{
  "n_layer": 25,
  "d_model": 384,
  "n_head": 3,
  "n_kv_head": 3,
  "head_dim": 128,
  "d_mlp": 1024,
  "vocab_size": 2048,
  "activation": "geglu",
  "norm": "rmsnorm",
  "norm_place": "pre",
  "norm_eps": 1e-06,
  "positions": "rope",
  "rope_base": 10000.0,
  "rope_fraction": 1.0,
  "qk_norm": false,
  "attn_scale": 0.0884,
  "bias": "none",
  "tie_embeddings": true,
  "parallel_block": false,
  "init": "normal",
  "init_std_qkv": 0.0273,
  "init_std_o": 0.0339,
  "init_std_up": 0.039,
  "init_std_down": 0.039,
  "optimizer": "muon_hyperball",
  "lr": 0.0156,
  "beta1": 0.95,
  "weight_decay": 0.0,
  "lr_head": 0.00607,
  "grad_clip": 2.0,
  "warmup_steps": 200,
  "schedule": "wsd",
  "decay_fraction": 1.0,
  "decay_shape": "pow",
  "final_lr_fraction": 0.0,
  "batch_tokens": 131072,
  "seq_len": 1024,
  "doc_mask": false,
  "train_tokens": 721100000,
  "steps": 5502,
  "dataset": "wikipedia_en"
}
MLP neurons of a small language model. Each row is named by its layer, matrix (gate and up: input weights) and neuron, and shows model dimensions 128-255. Each number is 128 + 24 x the weight over its row's rms, rounded and kept within 0 to 255. Numbers have three digits each. A neuron's up and down rows have the sign that makes its largest values positive.
A block is one neuron, or neurons of one layer that tend to fire together. After each block is what it responds to, as a language model described it from the Wikipedia text at the highest values.

L10.gate144:190148113142113120155124107126114150139102161118100086135094140153188160104143121158115086131131114061094131130144167132129079086144149159111087101163117110151145128128137113171135112123138114106091082108159098138117134146092135160129130109106156124153104191163109127061138145145123134128089152155089113091159151127076149137135099129125144128130115131106152153151143119126166105132160
L10.up144:091130114111152126125111143148172150159141132096099141115146102171127080151128140197151102157151098181101112097123179111135127132195132157098162155104151157151124115118167127154107106112169125158095140124145200138115176137146173137151121158146140102137124143134119099152103132110148114159124095174113111114157104102130106160098115159130133113143106133112100160134124128126150134080108
L10.gate198:107162135099156177109185086096134152128127139104130164156120145132145122094148104106140110112107119101137133150092124101111124124138117141150138154143144155131145104127155119112111119092150135094126142108158113154107102144106104140120125166085126111123097127179140136155109138150111158125137144176117131125131107110106126145113142163132195154147112106118130167125128137138146141155142
L10.up198:110131140115159122165131058109148099118141133127119141149112139144131088175118102102101142131111140148150105124137186103124150126124131184094123150088106134103143127117109112144112112104150094131103078115114140091108107128174119137140127094077123161124138132169180122147109125136152114129165148147147140139091136101126143117162107126142136120139139118141173128104115093149123108148121
L10.gate211:119129124119166111181170166132124101086098153131096123145127153114124121110159117135119157104131145124131135119109136095121133096132164121111164143101158176129109106148154150129115109093165090141096067131110159119096132120163129125120129110155119145092127156133104126087132130159153157143115106128122116091153147117122097137184112147114127128077114120118150147109124159134137129174060
L10.up211:089108107085125138103163164109109103127140133135130108130146096129139145075152138159147122134141129087131138113128119084121102113161132088136158142125131153130153077091150133142138142125151104115159086164148131125151116086159164183135142108107158141094105153110158083123083114128128143163095159108093158134120126137099149126146094144116118096158125142099136135138131109162150138149118
L10.gate434:060094133088157117165114137118164124141140142147096137107134135143099098112146119107165113154088167115125092128171145142172144108154103121104151209122156116099169142123117109201144149101138105121125156151096171127114115140138163101122163123096135088145139131136096100145114088118154134154089149141120133086160159088155097116135113175128109130125104095121140163120118146147093094133110
L10.up434:104133116129133123111169134175135132108112168147091116129116119173113144120099109122178150173160129108106141112133116104173151101164145156150129102174101086107123138101160130144149140119122088114116128166068110166093162088158164153136120132121096070116145170119145163121108099111126161161163122129122120129106095155156123114162146123132134139153122124142100133120126155147109100143141
L10.gate489:105107161102127117125145153092113154125143151130155151118150110165143131135120126158115147130115084162140110164151132120175097070109142126131143147111134134090111099136166115100107117162123172167115109105130100138153119094148095133087137146149170166118102140144122168100138102123133153119137116145107125127143142101165138135110101125117135179047141145097093105132136146119082125143155
L10.up489:125101120157106096121131135115181153135162123126150163119114150124148107093083147161169129153120116110193127105115124149141107118116132153185145107117166141136090132136069130130141143125115148166173070130129151103150108136188144156144164110136150131111145123118110086107113110133123145120094118138094109104133122114113124117126127131104159132154135104067115155128091162103190135132157
L10.gate636:130167121111141110113138122107119104113130101116100113126139124118113145154128106132108135135082118136086153163105141084166115106117158115155166110068116108103148121129129148119110130169142112141143128138178146138062121106144140123123133127142178112079168132137098114153120173088133140148136110072105160133129156117145112121151109074112096116123153089140138095166089144113148161123112
L10.up636:132145168135138140152128171100154167114117167116148154122077133171122142118142127144126159139128096138110177151102142122133090154136142109108145100115097141126188097124125134170173083128128152099110124124133118132126128162146122165148119144146143104150143166092143095138149162108134120119107116148108106160107122148079100126105153078185119165122123142130133093136141143110126120128146
L10.gate916:164178128108177149158148154133086148160135112120098137115163134154120151123149128094121115120109133073122162157150132110162125127164122108144132147099136092081158121120132109146120108154111131187133121128126143167193111115132135080126161158097139134118056105127069085148135100141112091143123170132132130103145125100168123075123109148118144125155098119117131153159177134194152124129141
L10.up916:163135126112134111129164101135124149125111106146111142148149118115121126073128150127142136133131110157181156144126114156116185141110141133139126126139161121144118144120150133103137106146126103137154092085109159140074155141135150121147154081173159121112158111179097122146122121134146133151123127153153135136139149104121062110120138117127168176136126127146148174094133132113121150120156
L10.gate939:155134095152170128149096097161142122132159121117124144138139147099143162125187168145137126148078133167122123098128117110131100111101135149131152094103089154094079144133146149087120118134111133103130095138116134143111132140156143134115149104148119096119124146108121101128082122129174134107120111102150133100141103136086125107135151099119114123134125128096158152162121171091139150169112
L10.up939:109167144113138081119162195129141150146129114140115077155161155101121179114168090084147118130126154209139143107142105109117123140138164126122150155125140148120110109109159085132127130089150156122103101137141132082136155125169150142127162157153097123143128168127149111129091122140129129144145138163089158134109136147146101088137117125140128112126109118083168130115108117164172166139112
Final pieces of verbs, prepositions or closing brackets right before a place or territory is named, e.g. invad|ed Hungary, occupi|ed Borisov, near Kilmichael, (aged 60) Vancouver.

L12.gate953:136098082126091110167127147140123092133152141131124131165174140086126129140110144105101146118106119100121129155138151103123150102094164113140126125127143152153073118102124109141155160173121116122135122185113140130122125136120131130102153115109098108120137125102128137095130130142108106139156106148107150103159150152112103114140133162132122069153125141118124118107108144095129188113153
L12.up953:133136091125159101138162119139095132110150136176113147144119139154087152152099178123077129135130159124098127081087129084139146135100132170088120130143150107109124086146132122139149116075114136126125143141091136096160104107145176122147188091118132089141142146108123142115134194159099101176127181120126135129125117096128165087165113128135123147131108134151098139091152116124099162115079
L12.gate966:116127144139117139190113164140115133085119126113126119166139175136164135129153108146135137075110176115133154130094151145140125123142124128138101136088137087138170135093147163135146115100144115137087115134132123098164134105141120101134153105157110175153148142141129145087090161117091128126165093130139161079171129117104130105139085149105137132132138133118120113160137158080104142121099
L12.up966:071079126131097125098172078134145128128117097147153111117140156139142144086200123138135130172116152112108145131141091136113123158110156106135188142149139114116105106138121086114137139136136133120104106127090123087128113137091145125130129090147115121087136131107155157138097124111130113096157122139087083146100123158109152128145123106132152073134118104134136118156123127103131138115134
Closing == or === markers ending Wikipedia section headings (Filming, Background, Awards), plus inner pieces of heading words like Poli-tic-s and infobox colons.

L10.gate134:118115116127149099140097109089108125121111110109136175166141156147131123148164167139126107146119153152114097084122129152109156171109147150121095107162134138093102165146185107121153065139145111139140106138126111093083104133181121127099111126127109112133153102154141143088140122123118075151133140086158138102122119112086099153151130151111130160154132115128134151133162123074118142141167
L10.up134:173131114139140114121125166136151111096127115140121164145122148129152136145154165168132108121111122100108099139121113156128148109121125137078170160145121115130113126130136112114151106169147135135129131116078119101139100127156122131195129157096081086100130132144110137114160132135111148077113170140150126078136138139120118154126125083124136136143161144101157114157127104138111097120175
L10.gate194:111131083131116155100141111147114097128103110087151156144135109142135124108108132126156108183112143128123129163120151148144129122061139104136103146174173114112110154115118152147150119114168117123141135115115160135110137146079140143132162140070145118128118093131092135168112155136120098098084153107120172165138092161102138098155178110120103149127151150107102139138164145115110132124130
L10.up194:129137121206108144149139105132183094111122096166139116093115139132074157125097132134081126093102147107115091087140159125173101178123124082118099128128092155126108135118158159141082150137148132120164126137120160097132157115101129113120138095105150117128127167149166103140112163097139108122105123124137127126141137114095122137113072138106161121138136120160092137044152134116147131140141
L10.gate215:087099125132135129112138094154144130085146187117150168108157112095128123142171108147128100151124114095128156130150121115081154093143141127115112113109127093121158178100126109129110131105125117139125133121111117114119167117179120121108115169142111093122152092156107165136085139111128129107097118099164106144131128137140118088129171114158104124118109139119128138127159130138104151131147
L10.up215:141162154109088127115127120128102149099124118143142129145089109085159142124140134111128128157120120167112149103113107128158175136130099105103158127123142115149135140093147116111150136135144093126166169183151117175109135117119122133136090171145148112128110078136124117135139121155074151113106132120079155100123123106154131100107120168103117115146113144130141165101137137166111087092096
L10.gate280:138113148115114121106138133119141108106145164140201142120162101060112157147089145116173110124138128123149091149117122147118157123102137133132117159139109109092102141183150117134140089119110136160118129095173123113161099109103120161063126179113085102140172082160127120135123145146109099087103104100153144135106116123106134117159132080099115104079082144154114159079148111132106138108166
L10.up280:098110125151145139151114147090118158123100151117147128130095092129138118121133105137105076153126109073117127157109153147128125127117151184132164095113122130118107124088128139129136139178144056155129130149113103125152159162113111135138115101120130109109129131148076113103153134106156128103137140120115124145117139132096134106175092168125096131127134143084140156138115152158099080122134
L10.gate283:174125171122147106140139127146120141147133146118157133098145137102148081127102128095144109173068106110128147118135145150130127170143140139111130150114132135086133127061157108070160126159144097143115162163154098119126129102138137118149175146109157088099118124185143122110114136085155133118118098077128119099095195100132076114180142115117123093078109131088159107113142119149109112154118
L10.up283:137145146137127137068115153097109185137139133130164112109130098094149120152112137152106140122084119164128099104168126119090112164124126147107146120173126105085136091107154111134147112140128127162141139123167114133161180141111139135095103112159099131120117121135118126138160105141108184096148119087100123096132142148142119133119142134144123137105081110154143127087141159121166112093126
L10.gate353:120093158117106155154103133145125117112123135092141132113168159153114131150103108124155106116102166130178160119162111126149126116096129114121122127137139085135127094140104128156132112103147120134130114129119074113143137123180132157113150107121137139127153117139118089148151128106080114114119115102100177158078170121138112124122111165117149115100124166116132107111123149123119118134120
L10.up353:119117122150092140118115149132136127117101161101098142093108122124131148125089087120141130093145129163129158122158149122076150161112133127146074114143145131155092164117086103117096152163138100073166112172139126125170143091103115082147131074112139131127105138114131122111097074108148150074115116076109127129138137130135107087112156142148116145124121097104079098082108143168095092158125
L10.gate427:130142145165174149081113103094192100117114122103144122120118150152107109111144139105151143112084155123095154159111106123124142086113117134118159083106133110122133098170072162124144087134117124125108104108115141095132122121136112124095111132176170125116139115111117083112115155101158073113118168158124114150141104112119132137111151127082122127121162166130135145117128144108100151091148
L10.up427:090123116122103195125102071110168129101141157135140125127141146117150110166128113120171105121137090147127139131149169133141104089091134125142164131122115133123130123143094073141131134120085141104142119083136147135118154117107142137133138161090156185097094155128102086114155150109124151128108134143122082135186091136117085118124142114113131111106095124152142102121056145119088145097135
L10.gate535:136124102107120075137166120126170123089092123182139141161144142144108110108136054136112163150121114102142123160146119100119105116126124102186136116151113119110119148154176119120090127114158114174174122159133115121111183151101142144124064131103137104104113133172122111144093162118105112081109126124121092123163120133104101130168136135122131166154182165091140109126126127115148123112142
L10.up535:114131096137101133132145108154121154102098157144185124106111123109078160087119135152158140136151100126115131129113159093090106116128126113117123110125124105105162106167145110134076126101128132121139179171131099130136149097173105103095117160149102120128116131119108145136147140103168149134101119119150154164150121139113125133130116147141119123128120112136107123146104103157092142136154
Final piece of a common descriptive adjective split mid-word, especially colors and qualities like gre-en, so-ft(ware), str-ong, whi-te, s-low, plus compass and size words such as West, high, large.

L10.gate334:080138159086159082143135100155104138123098144115116119101135129133089145114163145097111137200118165148113119105133108104109095127131136135116133106147149096079116131116115131141131117104130130163114081127090120142130147106154075147148165139135140082053124099129146129111123078122108094123119084117136159134118150109126166119110124109149134112141112145126118131121113114179105145146099
L10.up334:106104117159133080100154137095123121116110109099139108099109117160102140143121144138090105172140159115114123144151147137130127108159148170138132152110061172095132173176114092129121111122139108092102145121141176131134130101087153149098119096198134125111122140153122104167148158163126127093121101127121158134156157157128106158149132167129166094155094105154128136140154094075100112146132
L10.gate529:091152109079137152100127115121153111097112150106111086150166141125070140141140113097114109108148143131111122148105125165128145164100155124138155123088139142154093107119100132132082152114154106191137131096127115137120113144134132157069161143119108127122152143074127122151115108142124149137171136103141098118159121146137117099128147121144164135145095109118087109112115118134101146177170
L10.up529:079172131124143164133134150090079165056102119077096087130104144157167127123146150129127107143161168141147113113099129154084189110142115160134150136083093155149106135147101101108113131158121097138142127122135133141131113122157137160105174142103111135159148118117126108162153107122100143132144113126120129103184150126165101143127144117201097074088087077148123134122103101157146162138104
L10.gate530:099114124165112133186115135111105123124113102084152087180144134127145167107136099159113121167090106106143145120148092128087132104100148094173134143178132146141114125160070143125120144109115113164149122147128117125109091164146129109140145122117111147120062149097139117108130152102140112147121131138137149145089109144112102144145148097130110094124066114145102120120127113116175111087094
L10.up530:145125134147131116140164144152145123104095141123105091120126133125125174113137117141118125160151148124126125108138144111145133148122153089121121137150131098130100097161131139100129111123111109126086137093080164114174117123125165108127124107148155109116104151141130135127162124123106155097156176163174158093108136125140145126121118110149107109108137147105132122079102169134073087097129
L10.gate653:116133122157127098129075126141124138057142105090111144148117086134127133136140090137152145154114154125111121144150136120125107147169118163085128137146134112102091152116113122146138142152192119106130079122115101133113144132154140153110121164113095159101170175109095116101122095129119111159131131123143113135188153114144143113104115176144128084161131156156102144087116143146105167138191
L10.up653:118117099154149114163102121148100140125101134097114116150177155118134138117126161175134120102107190120124102088085108121111088142137125144141120122157118144122115179133149171106125148119153133135144069130120170188107115128203091145144147178100094100104126122129142112141128112139141146138126144107114139101145078145122103116120130128123103127118115158104184121117107159156147152128145
L10.gate734:082123086115114157137136128120071119087146090119114107141152126114103104133145109111100144128141111105151131121109125155109122117064141125107078143108129137110114166102134122109114193130115090116126118152112136183106173136172136144145095102144126141117121137138144110133168108132133106145140133125133136131116126119120133095156124083103162123141098163146101096174081169128097155122120
L10.up734:074123150137111110140144133136108116115105127101162163109150163141073107077143155119135119139156116112104089126132153133121112141111131165128147148143129121134138088153105158098117112119121166100116101114140141109173144165124135100065126106155102122115095137120120111137116126123101118198119119125097099144085096146098122099121160080116134138153095131121137141130097158147080145108143
L10.gate760:097133116151109104119148154123144128119125153165113134125143160055104174154113150128123168136128124119153125087142151133109152124146095151119122143129119176128101154128133144118075135096189108111139109110135142150148152136104114140129118121093127098153126116121114140124108114067167122085126152149132163175159111165115092111140081170133138161122132161125125146118134116152152159143157
L10.up760:190133144100104094127136167113122126145170096128105130120126121103127145148085094192125116154134102095129132160120124125109146134168058155062143129137101123109120092120119102130115098165092120123134166120117149089162155141098098118088133134115057183125119151122141156130103120129109130155154132130148158186182136167141152109155109188173124097115133128135150122116156105114114111100170
L10.gate860:126115124170126161134096084139115088128095076156109144124133146128101101125080129130096145137123125069094147102164126122116176121114161126121116096148127088179107093141106127104152105117140135141131104126129170076129108168161120145103134078120105127144161168154104112103124168130132136100136129062161157151145125114095140151127104138140123137119123147125159153082135121114116147151146
L10.up860:130119129134172153135138103153098073122112108133114115150131147182084137106109111116131137151112144099111095112126116094146123122123132121115167114119107170112112074103150163120155147096131161143126118136138127141130100107145163140117159088100167155131141143151111133174149147144164105163161103166111141162098121145106112129151113139090166122143132140121132130087116135093096140137102
L10.gate1012:137149133125126113102136098110150110112079136122109172113137106140101153104185092169143142131112149102132122099133150107139121156151136104102171152133078122105086165111142149124150134137145134121124121096112110167125115138144130108093102179104126117083140126145086148107104147090118160137151117141077144135099137137092129143150153161154162144110102140114186113134129131150163134116168
L10.up1012:121139091111103125118164118171155113140134124152147152135084126122187093181093125159164134108144134128134068070102112107135077166093138124125104100142103126078108123126101083130103138131155127119096138150123099151139090131131144174134127118105118152163174133113120152156134151117137143092136106134123136139115127129136139140122097109131174146158138141100152147121118114078105100133121
Closing ==, === or ==== marks that end Wikipedia section headings like Plot, Death, Births; sometimes table-cell pipes or mid-word pieces.

L9.gate148:108138143125116094133168142149145121121150109097103100124159123099118129090144162118104156140099143108138123115172140146152099120145128080189164130108133134110101093146124136168097130126139095108157102119118139134116105158147099124134144152142131109151168092118151119093132114125143095095095106109120154081133154132138141146167094164108169124108138116104153167164119186109175185136104
L9.up148:096134161127117135117157117145140109141087133123123074151185100149106139098146172110135128125126155116130120122132127116149111087157106156146129183103111131156161098101130159133140079126164168133150098138120151096093124148148168096143126080143119133133135155106152133116134121129134113146133162137120147116136152082128179159142092146155148138121176136115181132163092150132140106139163
L9.gate281:114154135148153129104104104097135153069104150135131112137126122168107144111138089186161109125115108108125131119144171099113128108129151161132159123061107150102108063130140097127128107162150160094139148111172149131139140158131129125129109125141114150094142143111110103170120149092145155116127135130149133150133174116159173151143141135107078139106165149129137133148137105127120157145155
L9.up281:166138141124135170147071095107159124086089131115141160107084087115144139127075120137107106127121095129121130100110136162134115154154137079147139130132153084150117098125118149163167109120137128116168111141146099147124092107117111133130135168138175108138136142146155142149056120096100125119142121152108139151133130109123104127125118103166160104065157107099158175109103146093116114105117
L9.gate325:111128129147155099139130153140155118112120079155133101118132103136127141140179093130093152158160118096170134101106094097150106095126117133130160159104103089124115111098118177132156117123148142102117153123099151158132166115060162124101140089143130125108099145121161129123106124183104134132140105138137130124165126107131119164128118139164152151098143137146119118119105117123089117132122
L9.up325:140150108064168116171134171117099098118134113144110115152089114118117115161168098120156167123145125127148140131121134099117169174092125136093158151177115143117101109103116126111153111125108105120089082148111122143142137089125143149102095110143126183134135153110094127080150118120121099084123114127121122135098136136136147134125114145117117140106124127130134125112102121130178143130119
L9.gate579:099157134104084157119152102161116137119108116148132117085151140118089141127146155124124122133119152159178164117166115156163081139132139162128108144119107089113121094106099148138102180106110139126136131149136134147122115135106118133095174060156120111125134075145103132049116123146139129151140153115162130144113128126168084160180074147119143125118069145119168149135116127107143173151120
L9.up579:135130174099154174127133104110121104115129142143154134159131142077149154132135168137123138086134111107153163133098123138095137145151165126143109113132172117125115144087123111136138109159152122119150142155125117137113120123120150106105091141151168132117161158152159113113116118113143141117134085125144116141158094116102117185126090189115149118105114073114142141107117157120089192170141
Tokens right before an upcoming place or venue name: table pipes before a stadium, near/along/at, dates before a birthplace, e.g., "(aged 31–32) Stinking Springs".

L9.gate181:156144101089142149143128079089138063138127127118107121118081120183155063111146116123064140154137129144118126157130142071146130135158096144119164087128116100079159123128073118145089128176093122150126133130188139135150116111156113117151123103097156099140159144140136118149156138120117115133090128157128155095123098141117145116110157153150143094126108161111131136145143153189096150122096
L9.up181:155143107135121157116123107104135142113188136142121129137127150138140143093181172082107101118196145119142093131124151143131167132143172107106120113128149140124107147123100106155138144135110092148109117131153133119137150128131098119105103117113110159087123150163146147134083112124090125135103104162120096108066125106098147122134127144139134134118094120119128117095107124140106149128152
L9.gate190:113177121128178095145121151129103152157111135145084115134137144106144107115110149155115135160095140084160141103187134123164083128176111135142136126156082119088112142157165119093130130092152150124126104145140131076132149109113147149144123131097143190109081138154157113153123104135146125134139111081117160085131155137145108145160145130140164050122125113113131117133141142131107115159097
L9.up190:118119140148104095129090112118131121113128162084124086117158113125138096134115113156133130156134107107164159148151136104129122144096138136098099107111104138097120139142119147153104104170107148132180095125127148106139121167127150158104125131105120136097112164135094124114129112118093131138148144100135176099133131104090161160117150115161154106150110106124137142131117120091130150147158
L9.gate522:143131139141126175131144160154151099097147145111110129138176090135165059103098131174114149148092119167152133135101105128118153101172114166080157126136142132123087119103107125139113186094157120100177108121138135115148111145144111123091137131102142103158121142151103127130138099120100108139137099130139122109140132189139129138166148158114145139122151089112136093139102164131104143098147
L9.up522:143122110148140102134149106111129168129137098133120149085141087109122115095133139147075140119142102155160100112126158133149140106153120108084131157139124119073153102084092173166150132109119112135111130149187122114127144136136151121118121101120106103116155143119092074175126123195160124126105120101141143118149120142129099140109098129100136136100123126097124075094109166138134161111163
L9.gate869:153132142073122093155117124093120161091160164107111144135166070137116131140164097159118123135102095105125130140112121111084140125144136130115147153123154144106093150106110124101139119109182095109166162120159099157141154089116121176121165124115078131143158130165164128163076083108122096153136134122113091155108112120159105140151117133162137118138153125108152121099145123133171138158111
L9.up869:128132117115114108125101167119131100153128126109113158133152122141151116151155111124128134108129112130133139127083134076118129097138156150080180129111168122131090134134108117114143115079151116146127102101116141137115120138113147147106156127091105183122116120140165159116163109128132093103134120130148107169157092139112133147094087146137150116162118180112121134157165169171136117167118
Final piece of common words split into fragments, mostly quantifiers and comparatives like les-s, Mo-re, Almo-st, e-it-her, plus phrases like over time.

L12.gate94:108159129142115127114112126140127151092131137106084133154150125160105129096077129138130122166116149147093101157159131145105089143083116093161119133091135095118122154113152124144106155182178139124132130104154135204150096139158107098099094119122125137095121115160079134129102155151110126145125076122160119129133134069125102102109134136147135109144171119117155132158138139151115127112115
L12.up94:077168128151136117130101151094168156126146149131138151120139121144151123102145098121131106153147099138110100137155142134138131134119110113113107092101116145140093127101128139143153116138143131150140105128164151145139104114089102145123136147103177121094145144145150109149076111159118149143141095123179086121109131084082117121112142119137139132121109148143124152162120132155090133107134
L12.gate208:090170114153112124105108156108126142110146074124129127082114159176154137140135146131127123129114084146138113125091117095081129174100165147116101140129118141120139124190126123142165129141121107108041096100148131129146133147110128123111117110119118119078143117124150138128084115158098169158089166113145091146107132168098140124177183101173145172093135112114194111158124146139121121155128
L12.up208:098106143160156157126153152148160115135106106150109165101115101124160157157065083140107082128091139138120140138119111140123126115118149146097139149120141089129131133141111129152110134142165157128193140146132084110110092131123145157119119120095118103123144112146174114130098107107120148134116142122167131076146148073090127084127133157156162141123110154092071130116125148136141113155159
Final word pieces that complete a split color word, such as bla-ck, Whi-te, gre-y and R-ed, and more weakly other split words (wil-d, we-ak, Chen-na-i).

L9.gate508:131166138152076119122174175112132100071132182131144127118155129119122159108106093171128125117102168108133135088185103172120131166170127106120136163115107107129098123116167138146110154117156136121131094108120095117120137116148148153127123151125103129111087117088132140148075180111121117126116158157155136150135087118112160140135142126155156093107105136145144169126106144141137134141124
L9.up508:146128092136097138122138128159106113107098136164145177142136132137172187153156089119152096098168125113129109117075124129127137132111152158144134125123102131083158136194130138140112189156167166143145074089113161127120137124105125118165132137101104151142162105117152109129112126142118150161110120112139135112099104141108111124134140126113108142122173108097139135122141136117162134162118
L9.gate821:133111152128181135122130148114041095089097131110068171132109103117118118154105115133115131112131082117113096148119126142128138119134111127124098104129154123110117141143140102172110122134095127125149104135149117120166120156090123146179159115112084114087124127156116143148153110105118193157100118140128084105137136115127095163097078117108108204130110106094129134128148131153109140102130
L9.up821:098116133148153132105108134091086130133109110114078154121200160139160142163132108155138144139135133160094120149101118204107110117168132180129108132154168136115114190169127087161130109116084125098185105109108106125165086145142113180119151131106119120103096131123093157128105107102112145139098150144108086162159113101077112150113113084097145127119148151111136125079154110102143113094169
L9.gate887:132178140173130110097111170146147120117114120096126162121119168140147180146112104122169099139106091140091096181133085116095177098113144095135137082169129149128123162128114152159109106139150137138110118153122107119169134137147148115125152093136117108150100092118183127122123129091147099124117133088144111120115202174133111106164122150103102175109099172093100115093144139142098102150136
L9.up887:124150146138114093117096101104124077088136139103156101112168124147130156135088136107153145130155131125103172164127157133114137109135132091113125117157144135109106159153105138170134119101146116121147112174092123123182126109154104119128132132139130136111116184183157112141100104081088117137094105133109132115114121142161150114149147095125169164135135136096121084145150144142136166145184
L9.gate1014:144151117136152123124112149123110126151102152126117141140126133165153128127106115115171117107125114121124097148155123147084112130106097118128148128134139113126117162194116130133124095137199142149140139104148110114160104144151143096115121137109134140134106139171146115112113103125092140092085124123130108099139159127140104165158116126082135116112143172115144167159100110118147129159150
L9.up1014:129139162121116137136151157121130143142107110106121153133148084157150144135120112112120130144123168094107118134147102098097134155112130104073113105151120124138121148146136160144116100109192127120140154119147109158158136122198121109110150120089098111127138080192127150136097130129105161129076129126125094112148150134129119115160146086113127136159122127111151129127084139144127150157147
Final word pieces that complete color or medal-metal words, e.g. blu-e, pur-ple, Pin-k, sil-ver, Bron-ze, plus other mid-word completions.